Weights of a small transformer language model.
Size: 12 layers, width 896, 7 heads of 128 (1 for keys and values), MLP 2368 SwiGLU, vocabulary 9107, 115M parameters.
Architecture: rotary positions, no biases in attention or MLP, untied embeddings, normalized queries and keys, capped logits.
Training: a variant of Adam for these matrices, 853M tokens, 6511 steps.
MLP neurons of a small language model. Each row is named by its layer, matrix (down: output weights) and neuron, and shows model dimensions 16-143. Each number is 128 + 32 x the weight over its row's rms, rounded and kept within 0 to 255. A neuron's up and down rows have the sign that makes its largest values positive.
After each neuron's rows, "raises" lists the tokens whose logits its output raises most directly, leaving later layers aside.

L3.down2358 [141  93 149 191 178 105 111 129 141  52 168 142 126 121 122  85 143 159 157 113 137 142 141 139 136 140  85 157 107  41 143  78 166  99 144  78 107 149 124 147 111  60 106 141 168 152  72 157  78 155 106 110 177  58 162 124 150 221 153 155 133 165 117 118 165 129 149  96 133 115 126 136 165 107 155 140 118 158  67 107 150 137 164 131 172 138 130 151 144 111 113 153 118 104 119 190 126 129 106  83 135 135 139  89 107 105 144  98 102  72 141 134 149 172 135  56 163 112  85 166 113 161 163 163 129 126 121 195]
raises: "ures", "ions", "iv", "ured", "arian"

L3.down2236 [104 175 142 158  86 142 151 149 159 128 153 199  73 127 154  95 181 116  91 144 139 132  90 135 148 138 129  77 156  94  90 148 184 148  78 115 129 171 132 126 151 113 139 134 111 128 182 160 149 171 112 172 106  74 161 148 139  40 143 146 120 145 160 188 131 129 165 140 138 115 114 155 113 148 152 177 153 134 149 171 114 120 136 102 152 175 101 105 107 124 111 145 138  84  88 140  26  82 161 117 154 148 127  96 131  87 155 101 164 158  87 134 179 138 172  49 166 133 157 143 136  95 130 138 156 102 159 148]
raises: "mp", "DP", "gn", "vey", "P"

L8.down561 [137 150  85  86 102 101 101  83 155 119  94 150 118 176 131  48 122  47 105  82 186 129 103 162 209 125  96  89  58 116 107 123 149  95 135 128 132  95 118 138 156 152 102 127 125 123 118  81 122 168 136 162  93 130 144 115 166 135 119  96 153 127 147 113  91  58 114 100 174 113 132 127 156 132 196  81  74  83 117 112 125 136 125  65  89 141  97  84 170 121 126  66 197 152 163  78 148 120  99 103 214 190 153  93 100 143  99 138 142 192 101 132  80 129 108 100 108  61 117 179 174  90 164 120 149  60 108 107]
raises: " (", " and", ",", "/", "\n"

L8.down508 [ 80 165 151 163 139 115 198 157 132 123 131  75 145  98  98 120 137 129  64 197 147 182 157 180 146 168 128 123 113  79 168 118 143 116 107  96 121 117 124 147  81 113 136 134 156 112 114 154  95 143 117  79 101 133  67  78 182 145 119  94 111  79 146 134  92 154  70 150  79  86 114 138 120 131 168 144 202  89  83 172 120 173  65 138 171 121 150 130  90 130 149 165 130 143 137 152 120 213 149 147 108 133 116 142 140 150 122  51 102  58  99 105 213 143 143 153  89 180  95 134 125 140 116 149  69  38 130 103]
raises: "s", "ys", "ison", "y", "ized"

L8.down1314 [121 123  94  89 185  98 161 123 135  98  88 132 127 148 132 108 109 136 123 136 133  96 110 199 155 136 100 145 142 186 132 105 135 145 158  59 131 122 177 139 113 150 115 129 173 161  80  63 157 165 165 109 141 102 162 117 167 170 125 149 121 141 104 110 168 129 105 167 137 118 134  99  93  99 129 113 141 175 146 188 143 137 141 177 157 105 111 157 147 141 191 131 135 147 147 114 195 113 146 118 137 149 122  89 142 123  59 131  84 141 155 139 101 114 120 100 107  86 151 159 128 143 121 132 150 126 146 131]
raises: " =", " ==", "lic", " ===", " chronology"

L3.down66 [115 167 137 106 197 121 122 108 133 154 159 161 137 122 137 100 176 109 173 100 101  86 139  87 117 166 151 131 110 141 102 117  94  77 107 124 119 113 180 146 170  56 151 191 103  77 125 144 162 137 120 154 216 161 125 102 119 102 168 174 142  80 160  53 143  50 173 157 178 125 125 143  44 112  89  92 154 110 101  94 120  95 138 118 117 119 147 151  51 123 106 136  77  84 127 143 178  52 121 131 123 193  90 232 104  83  95 129 135 109 125 154 140 157 136 179 188 117 159 126 132 108 148 124 178 121 147 121]
raises: "ency", "ations", "weight", "ently", "enced"

L3.down1273 [105  97 153 146  94 141 126 112 120 135  86  83 114 164 166 124  74 166 156 158 149 116 123 223 171 116 136  95 166 116  92 166 109  95 148 130 139 117 105 176 129 126 115 158 116 123  74 133 121  84 129  78 143 157 117 114 173 113 146 102  92  85 130  89  97 229 118 138 106 165  96 152 139 136 174  41 105 136 111  80 130 137  97 143 113 115 128 148 150 102 141 124 147 139 157 152  67  68 141  89 123 107 164 125 116 133 158  56  95 109 123 137 140 109 244 142 125 121  91 156 193 157 200 103 154 134 139 125]
raises: "ler", "lers", "ell", "ela", "ello"

L8.down1534 [ 83  35 129 109 105 133  80  93 195 133  90 128 105  99 139  94 125 112 127 188 111  77  84 121 122 183 124  95 152 139 132 100 125 135  70 139 135 119 160 142  79 181 115 116  86 118 106 132 141 101 128  91 109 126 145 168  81 128 153 139 176 119 152 137  73  48 116 139 118 133 168  81 127 111 140 156 139 165 183 148 114 109  94 170 126 183 140 142 128 130 100 117 133  85  70 114 122 119 169 168 189 161 149 165  71 111 132 112  85 121  87 144 127  95 123 155 128 116 167 133 121 110 137 196 138 151 138 165]
raises: "ik", "ic", "ical", "icy", "ican"

L3.down457 [175 182 125 179  98 147  83 133 102 171 137 141  71  84 118 127 157 123 103  90  99 174 110 108 114 195 109 148 171 120 147 144  79 163 129 123 106 137 183 138 119 141 114  84 123 124  92 139 139 119  92 161 179 165 101 148 105 174 119 130 136 105 128 128 184  73  95 120  63  70 149 114 175  99 130 115  88 212 107 136 120 116 102 171  63 118  57 142  97  70 155  88 156  86 151 183 105 160 170  91 170 165 105 125 154 115 120  79  96 110 182 142 195  87  97 131 175  75 141 154 171 131 121 150 148 160 110 144]
raises: "ations", "ative", "ief", "atives", "ays"

L8.down2256 [ 82 146 123  90 158 121  69 185  78 129 112 103 114  99 131 146 100 101 159 122 148 107 159 154 214 177 100 166 138 173 146 149 110 125  89 120 143 150 163 136 120 178 186 147 153 144 173 121 146  28 126  32 144  89 102 105 176  83 141 182 186 145 105  88 168 126 167 153  92  93  51 171 104 140 136 129 144 138  87  94 170 109 173 115  96 131 158 145 131 107 159 145 112  67 112  90 186  86 101 161  98  94  94 122 111 128 108 128 120 105 141 147 136 149 147 130 165 104 126 114 139 158 160 129 128 118 122 141]
raises: "-", "orts", "ort", "ú", "ateg"

L8.down1325 [ 85 111  99 150 152  57 134 136 125 112  82 127 165 123 104 146 152  85 117  98 133 124 127 128 175 145 151 119 144 140 170 140 141 147 125  78 166  57 148 138 162  64 108 161  88  63 103 113 100 138 181  86 168 100 113 128  98 172 137  73 152  64 127  90 119 110  77 174 113  89 170  97  35 118  93 159 139 141 134 129 131 187 103  94 104 164 173 116  83 140 131 176 150 209  76 118 138  97 123 139 140 149 132 131 171  73 159 161 113  57 164 124 185 117 158 132 175 147 144 136 158 117 126 188 159 131 166 124]
raises: " of", " about", "over", "tal", "ible"

L8.down339 [126 121 119 101 101 113 108  98 136 120  87 115 115 136 179 111 144 141 156 128 116 149 155 110 140 134  78 162 123  79  99 162  81 113 193 104 123 114 121 141  97  91  76 106 110 130 133  51  93 134  93 157  96 108  72  87 175  75 110  33 114 227 163 151 124 156 184 165 122 114 134 150 111  74  89 159 123 144 117 113 125 174 117 135 101 136  89 136 116 137 158 159 188 153 144 124 125 150 122 132 150 148 196 182 136 151  79 160 104 123 156 205 118 113  86 161 126  89 123 147 140 156 161 162  92 229 169 131]
raises: "s", "è", "acts", "'", "ades"

L8.down2363 [211 133 107 167 135 144 150 208 139 124 212 103 150 132 156 201 158 102 135 182 114 144 152  95 158 137 175  94 131  54 115 140  71  81 101 117 116 120 117 149 145  99 153  99  88 109  91 125 130 113 108 129  89 151 202 124 136 164  89 139  89 157 125 138 148 173 114 186 121 103 167 130  80 101 120 105 113 154  97 137 173  62 153 143 151 105 102 180 187 100  99  96 143 168 145 134 161  93 153 161 131 171 121 118 119 172 177 104 156 129 109 144 115 129 102 185 116 114 142 154 114 152 130 152 127 138 125 112]
raises: "y", " U", "ties", "z", "iz"

L8.down2105 [141 126  88 118 142 113 107  86 141 116 169 101 130 138 140 139 158 131  86 178 156  97 109  89 160 137 131 140  99 173 104 110  65 161  54 118 122 106 155 135 156 138 145  76 158 121 199  49 162  99  97 154 151 163 128 133 124  83 126 101  96 129  82 116 125  99 169 101 115 129  97 139 107 136  85 112 150 155 136 149 169  63 135  61 151 189  93  93  72 135 188 168 196 106 150 134 121 122  99  95 141 170 114  73 104 114 147 171 129 126 145 186 130  70 119 123 107 130 114 203  90  99 153 129 130  83 136 125]
raises: " which", " whom", "ashi", " whose", " who"

L8.down1075 [ 81 133 115 149 127 170 126  42 113 186 134 122 147 114  85 186 125  69 173 170 100 172  64 128 109 143 131 105 120 167  68 169 143 155 134 104  73 111 196 187 110 131 216 111 188 134 105 180 113 134 120 124 122 133 118 124 129  95 173 126 153 106 126 116  90 164 123 163 109 102 134 138 112 125 124 130 156 144 147 131  53 126 106  89 171 101 174 149 139  86 174 134 115 130 114 160 105 112 115  99 100  70 137 138 139 126 193 169  70 139  91  87  93 107  94 174 129 132 122 101 105 170 144 111 125  85  85  94]
raises: "ish", "ij", "j", "it", "i"

L8.down1470 [160 126  85 110 172 112  13 135 119 159 100 189 130  46 104 171  84 123 156  95 106 193  48  97  86 206 145 124 131 155  92 128 109 105  38  75 121 207  99 133 153 135 125  69 155 111 122 129 122 197 179 125 121 106 120 149 184 134 125 170 101 115 113 181 192  88 123 178 149 106  93 136  78  78  95 102  80  92 172 168  84 137  92 159 169 145 127 131 121  98 176  48 132 110 136 115 125 111 116 153 199 144 153 154 151  52 128  51  71 116 124 136 105 121 119 167 125 113 166 160 128 134 126  78 142  68 109 132]
raises: "ators", "ational", "ations", "ated", "ative"

L8.down745 [102 162  83 161 104 102 100 152 104 173 172  84 127 143 119 143 122 160 135 138 133 121 136 160 148 103 168  62 111 154 140 149  99 102 118 133 135 154 190  69 108 163 178 143 131 207 106 115 186 119 185  93 131  83  85 217 174 111 125 166 139 131 125 141 131 189  60 108 173 120 105 180  74  87  91 142 107 139 177 162 113 162 157 116 179  83 113 128 122 157 186 104 144 142  78 131 135  85 134 116 130 154 156 171 194 109  81  84  73 170 123  79 140 148 119  98 169 100 139 110 115 105 203 103 160 130 110 153]
raises: "r", "ton", "hyl", "am", "te"

L8.down245 [187 157  73 130 115 112 163 105  79 160  59  82 139 113  81  80 148 169 139 128 151 132 168  89 113 108  81  98 145 179 108 146 103  67 131  94 171 188 112 154 153 129 158 126 176 180 142 122 129 106 141 151 138 112 120 118 105  96 127 212 171 113  99 160 127 143 130  88 112 126 164 131 148 117 118 173 132 118  70  56 156  48 152 111 108 115 134 109  62 166  99  94  97 114  76 102 121 120  84  83 160 156 108 121 114 106 113 146 159 124  94 118 149 157 125 133 150  72 190 124  71  86  91 161 155 165 135  88]
raises: "et", "ames", "pen", "one", "ets"

L8.down871 [137  41 149 146  96  83  74 114  90 115 145 123 188 155 107 127 109 136 140 113 124 112 114 164 152 109 125 130 121 165  74 111  94 137 143 152  93 131 102 152 152  86 173 187 178 146 168 111 119  72  90 163  97 113 163 127 169 157 116  95 159 195 143  91 119  87 154 162 118 124  82 156 103 146 142 128 139 150  95 122 129  95  53 123  69  81 152 112 131  61 121 168 151 151 144 119 132  93 124  93 105  59 121  77 168 118  91  71 115 190 218 159 119 170 155 196 134 129 113 131 114 117 110 127  88 228 127 173]
raises: "isms", "s", "ize", "os", "izing"

L8.down180 [132 101 137 171 129 118 124  71 210 132 117 101 128 159 141 165 132 164  86 120 161 160 136 112 146 152 161 109 108 222 123 174 125 127 105 166 158 139 132 137  98  72 169 108 190 146 129  85  98 164 134 168 122 146 147 122 103 131 140 153 129 113 153 113 128  96 116 119 115  71 132  51 105  92 164 157  94 163 118 126 111 106 154 116 121 181 112  95 127 134 185  65 142 148 121 145  94 102 132 107 160 131 125 203 129 139  89  55  71 165  88  78  84 104 129 165 108 131  88 176 120  93 126  70 172 129 199 164]
raises: " it", " they", " she", " this", " he"

L8.down675 [ 89 159 114 149 160  51  94  92 164 147 102 108 100 212 114 175  96 123 118  78 172 150 146 130 143 124 142 157 109 149 120 209  93 109 124  75 111 144 130 101 106 105 136  90 157  93 108 114 118 101 191  92  88 158 114  93  92 109  99 156 149  41 164 140 148 101 117  83 160  85 127 129 118 101 167 168 133 120 100 111 148 132 159 108 141 124 170 112  39  95 164 105  96  71 110 167  95 193 120 108 116 141 107 170 111 151 111 138 150 197 100  77 124 142 114 184 115 128 110 176 133 125 132 112 112 122 171 120]
raises: " it", " he", " they", " she", " these"

L3.down1623 [128 142 119 166  95  85 172 112 109  69 112 176  56  78 146 126 139 100 106 128  84 100 150 165 171 139 141 152 131  91 118 121 161 171  43 138 127  89 109 147 129 112 147 147  92 156 152 109 148  96 152 160 160 139 174 107 100 159 125 141 165 130  90  51 122 128  83  78 128 135 162 136 130 155 140  85  85 142 101 125 124 110  95 125 172  75 101 143 112  80 114  91 179 141 133 162  91 122 130 108 150 159 181 187  51  84 118  61 110  90 105  88  69 196 192 103 154  89 164  83 113 161  48 109 170 151 122 172]
raises: "ched", "ches", "chers", "ola", "iful"

L8.down3 [115 151 139 140 116 141 169 147 126 166 100  57 176 166 190 123 147 101 188 110 152  78 131 133 171 156 137 103  86 123  46 141 120 132 100 109 138 130 101 188 147 142 121 125  42 121 126 117  56 116 176  75  35 107 130  66 146  74 113 193 136 212 114 146 128 114 115 135 177 124  92  67 144 144 131  96 113 153 126 131 156  95 143 179  85 143 161 110 143 144 106 112 137  81  73 144 130 107 108 136 149 105 168 130 143 153 132  54 124 136 145 137 110 132 105  97 139 148 209 160 139 133 127 125  77  93 126 120]
raises: "q", "omb", "ats", "wa", "use"

L3.down1090 [138 145  40 109 142 149 201 152 166 126  79 100 150 124 122  95 136 142 134 139 101 118 151 118 154 104  87 159 147 136 106  93  83 121 180 103 111  78 183 100 143 105 120 163 164 137 112 134 102 156 162 130 140 133 192 148 136  65  97 144  92 176 150 114 150 143 196 188 166  90 109 184 183 113  78 172  99 109 137  74  79 146  97 106 100 114 144 121 124  56 101  91 135 114  97 114  69 151 101 130 133  79 123 160 104 122 118 135 143 135  98 195 131 118 180 131 161 137 171 112 105 194 106  55 113  83 159 164]
raises: "ial", "ate", "ural", "ates", " who"

L3.down279 [101 155  96 138 126 104 141 139 103 114  88 139 150 119  74 159 144  99 127 125 121 128 178 118 175 158 110 146 130 121  98 136 132  90 187  91  82 140  98 130  98 104 104 141 150  74 104  52 149 137 134 168 140 112  95 140 117 121 145  87 140 171 126 110 179 152 129 136 101 150 105 163  98 173 109 163  42 145 107 177  68 135 121 122 107 112 192 157  90 109 135 127 114 125 130 123 136 109 172 165 142 160 137 164 130 103 126 183  80 136 113 121  83  98 156 165 127 104 157 156 141  91 147 159 125 115 122 137]
raises: " a", " the", "ments", " an", " part"

L8.down657 [119 153 115 144 104 142 163 182 133 115 132 185 149 115 119 147 111 157 105 110 145 144 107 217  99  73 152 134 103 106 164  76 194  93 141 169  74  84 144 161 132 186 112 161 142 164 110 133 155 112 136 157 108 113  14 113  87 145 135 117 126 179 163 145 122 161  90 196 216 111  94 123 156 136 125 107 165 116 132  90  86 169 155  95 141 120 162 133 147 107 135 122  67 123  86 128 164 124 145 217  91 104 192 115 144  81  68 151 152 118  62 133 118 162 133  67 129 106 125 202 110 121 151 120 155 110 126 153]
raises: "uj", "d", "y", "ube", "ell"

L8.down1942 [108 108 130 123 174 116 112 130 165 158 173 104 142 101 227 106 147 175 182  96 177 134 122 168 134  62 139 117  91 155  60 182 154 119 162 169  91 146 104 115 135 187  90 148 115 158 149 146 173 145 128 210  89 144 145  83 110 103 145 125 123 153 133 104 166 169 145 134 162 179 157 146 106 159 117 151 148 184  89 184 134 108 132  82 100 132  98  96 113 149 141 106 151  85 177 112 115 124 147  95 148 128 107 133 121  90 132 128 178 147  92 166 142 116 138 154 119 118 144 150 160 139 131 112 103 141 175 169]
raises: ",", " in", " and", " at", " ("

L8.down377 [116 117 100 119 111 104 118 100 118 144 112  79 123 151 149 136 176 216 174 170 164 146 102  96 125 114 121  84 132 147 206 169 134 104 107 144  85 103 182 139 113 172 157 139 149  77 183 107  47 140 121  75 135 123 167 103 128 115  85 139 213  83 116  96 125 100 150 153 120 122 179 201 154 131 134 131 137 179 131 148 203  61 111 112 175  71 121 138 131 158 139 120  96 114  95 148 152 123 164 104 144 113 156 141 134  77  74 122 112  78 174 162 142 113  60 107  85  99 156 129 157 129 174 114 193 148 107 119]
raises: "use", "ims", "au", "uf", "kes"

L8.down2076 [176  49 148 115 132 139 139 117  97 169 107  63 130 146 116 107 133 140 118 146 176 125 105 113 142 143  84 131  93 123 137  95 143  60 131 118 101 180 120 101 147 149 134 117 180 143 140 104 110 144  87 172 100 169 118 132 154 151 166 162 114 134 112 183 120 165 112  82 151 125 123 138 115 125 156 125 111  93  74 141 112 157  89 167 100 158 101 182 154 116 116 121 112 151 139 195 134 118 117 133 103 148 161 127  99 139 136 178 101 120 108 133 106 110 149 141 128 165 102 121 130 150 150 183 121  83  54  81]
raises: "icial", "ith", "iest", "eral", "omen"

L8.down2340 [100 121  64 150 151 159  88 133 152 101 111 109 156 118  87 152 142 113  94 143 129 158 114 114 167  77 131 141 148 209 102 103 194 101 154 135 125 150 151 205 162  93 184 171 201 136 161 167 162 232 134 139 112 121 153 129 193 138  94 146 148  82 133  99 142 170 120 128 185 187  90 142  80  80 121  72 119  73 148  99  88 115 116 101 151  88 128 110 107 158  88 159 106  86 137  79 146  66  70  97 114  96  89  73 123 108 173 183 115  88 125 118 121 112 164 157 191  95 146 102 119 124 153 158  85 145 152 109]
raises: "i", "its", " Preceded", "ita", "it"

L8.down862 [ 76 142  87 122 152 107 127 117  74 128 127 119 210 129 141 138 119 125 103 154 104 138 139 119  93 110 144 171 119 157  92 113  91  92 131 142  50 126 139 144 157 137 167 164  75 138 122 136  94 126 105 101 119 169 101 133 136 143 103 182 131 161 194 121 115 190 103  89 131 130 130 166 117  75 137 137 133 160 169 139 119 117 101 100 101  53  86  67 135  86 141 112  98 126  97 173 116 102 146 157 115  93 134 110 158 129 157 168 123 136 112 127 122  93  84 185 164 158 195  98 135 120 136  61  65 201 130 113]
raises: "e", "es", "aries", "elle", "itation"

L8.down1498 [114 107 146 163 121 153 114 106 148  86 140 111 116 106 118  70 138 137 188 155  82 135 111 154 112  99 106 122 108 149 141  99 109 117  98  94 173 109  98 141 100 140 152 137 125 133  62 133 134 162  84 117 101 149  83 123  61 101 154  95 128 107 113 115 171  86 143 187 111  72 117 123 128 107  92 107 145 112  91 127 102 157 108 155 123 155 123  88 127 136  99 161 141 116 164 140 130 166 130 121  81 173  84 109 105 114  39 179 102 174 168 117 126  91 116 107 161 149  77 184 113 135 117 120 119 163  98 133]
raises: "en", "ening", "ened", "come", "den"

L3.down666 [151 158 111 107 101 116 120 116 118 196 187 111 162 141 134 111 134 133 166  96 161 158 122 101 146  79 123 121 111 152 102 188 170 106 157 170 162 132 111  82 108 152 145 118  86  90 131  64 149  79 175 110 146 168 158 132  70 131  88  93 136 102 114 127 136  87 150 104 142 125 138 152  92 162 147 148 129 114  79 197  23 116 127 133 152 117 165 182  79 147 140 173 156 136 166 112 116 165 125 176 122 120 146 115  95  71 142 125 152 110 123  81 169  84 102 102 120 116 107  84  93 121  95 119 123 113 138 152]
raises: " the", " a", " ", " its", " all"

L8.down2195 [ 77 125  90  80 131 197 112  98 163 157 100 122 166 117 122 162 132 107 135 122 162 184 193 139 158 125 173  99 107  97  81  76 101 135  96 125 137 162  84 103  82 129 182  91 127 120 143 207 164 153 138 120  85 191 170 120 149 125 129  49 148 179 198 178 137  79  68  97  74 174 109 139 127 116 111 183 109 139 121 126 149 123  91 168 135 132 127 137 154 138 143 132 140  91 136 148 101 123 133 188 186 106 115 136 115 179 152 113  27 135 170 123 164 168 145 100 129 126 123 147 140 163 120 172  69 183 109 121]
raises: "oration", "ital", "ampton", "iting", "ography"

L8.down1572 [128  64 160 154  98 143 146 155 173 190 149 134 163 129 170  95  63 163 183 153 175  93 189 118 154 122 135 126 130 128 145 181 147 190 124  86  92 133  57 139 133 120 216 220 130 142 147 133 130 141 148 133 113 122  72 148 141 107 150 108 160 101 147 128 127  96 107 120 138 170 117 203 140 134 167  92 126 118 118 170 123  78 141 154 175  76 116 112 154  91 149 107 122  97 110 112 165 110  58 101 129 104 134 131 132  85 187  79 126 126 131 148 136 121 150 110 182 124 134  96 162 124  97  99 178 123  86 134]
raises: "ition", "ler", "ist", "ner", "eller"

L8.down1733 [118 128 165 122 148 114  96 125  89 117 117  95 105  87 138 141  65 150  97  82 152  93 133 152 103 203 131 182  86 138 156 167 117 167  95 148 144 121  44 141 136 183 129 103 103 111 122 127 179 128  78 155 154 113  99  46 121  78  75 109  88 126 141 102 116 120 111 227 148  99  95 121 196  45 169 120 128  90  92 136  90 100 118  81 108 143  86 136 121 130 137 117 197 143 153  39 118 100  94 140 141 110 110 164  99 162 109 148  71 171 196  99 129 107 142 128 131 111 132 168 101 150  94 112 186  59 156 107]
raises: "W", "O", "B", "E", "."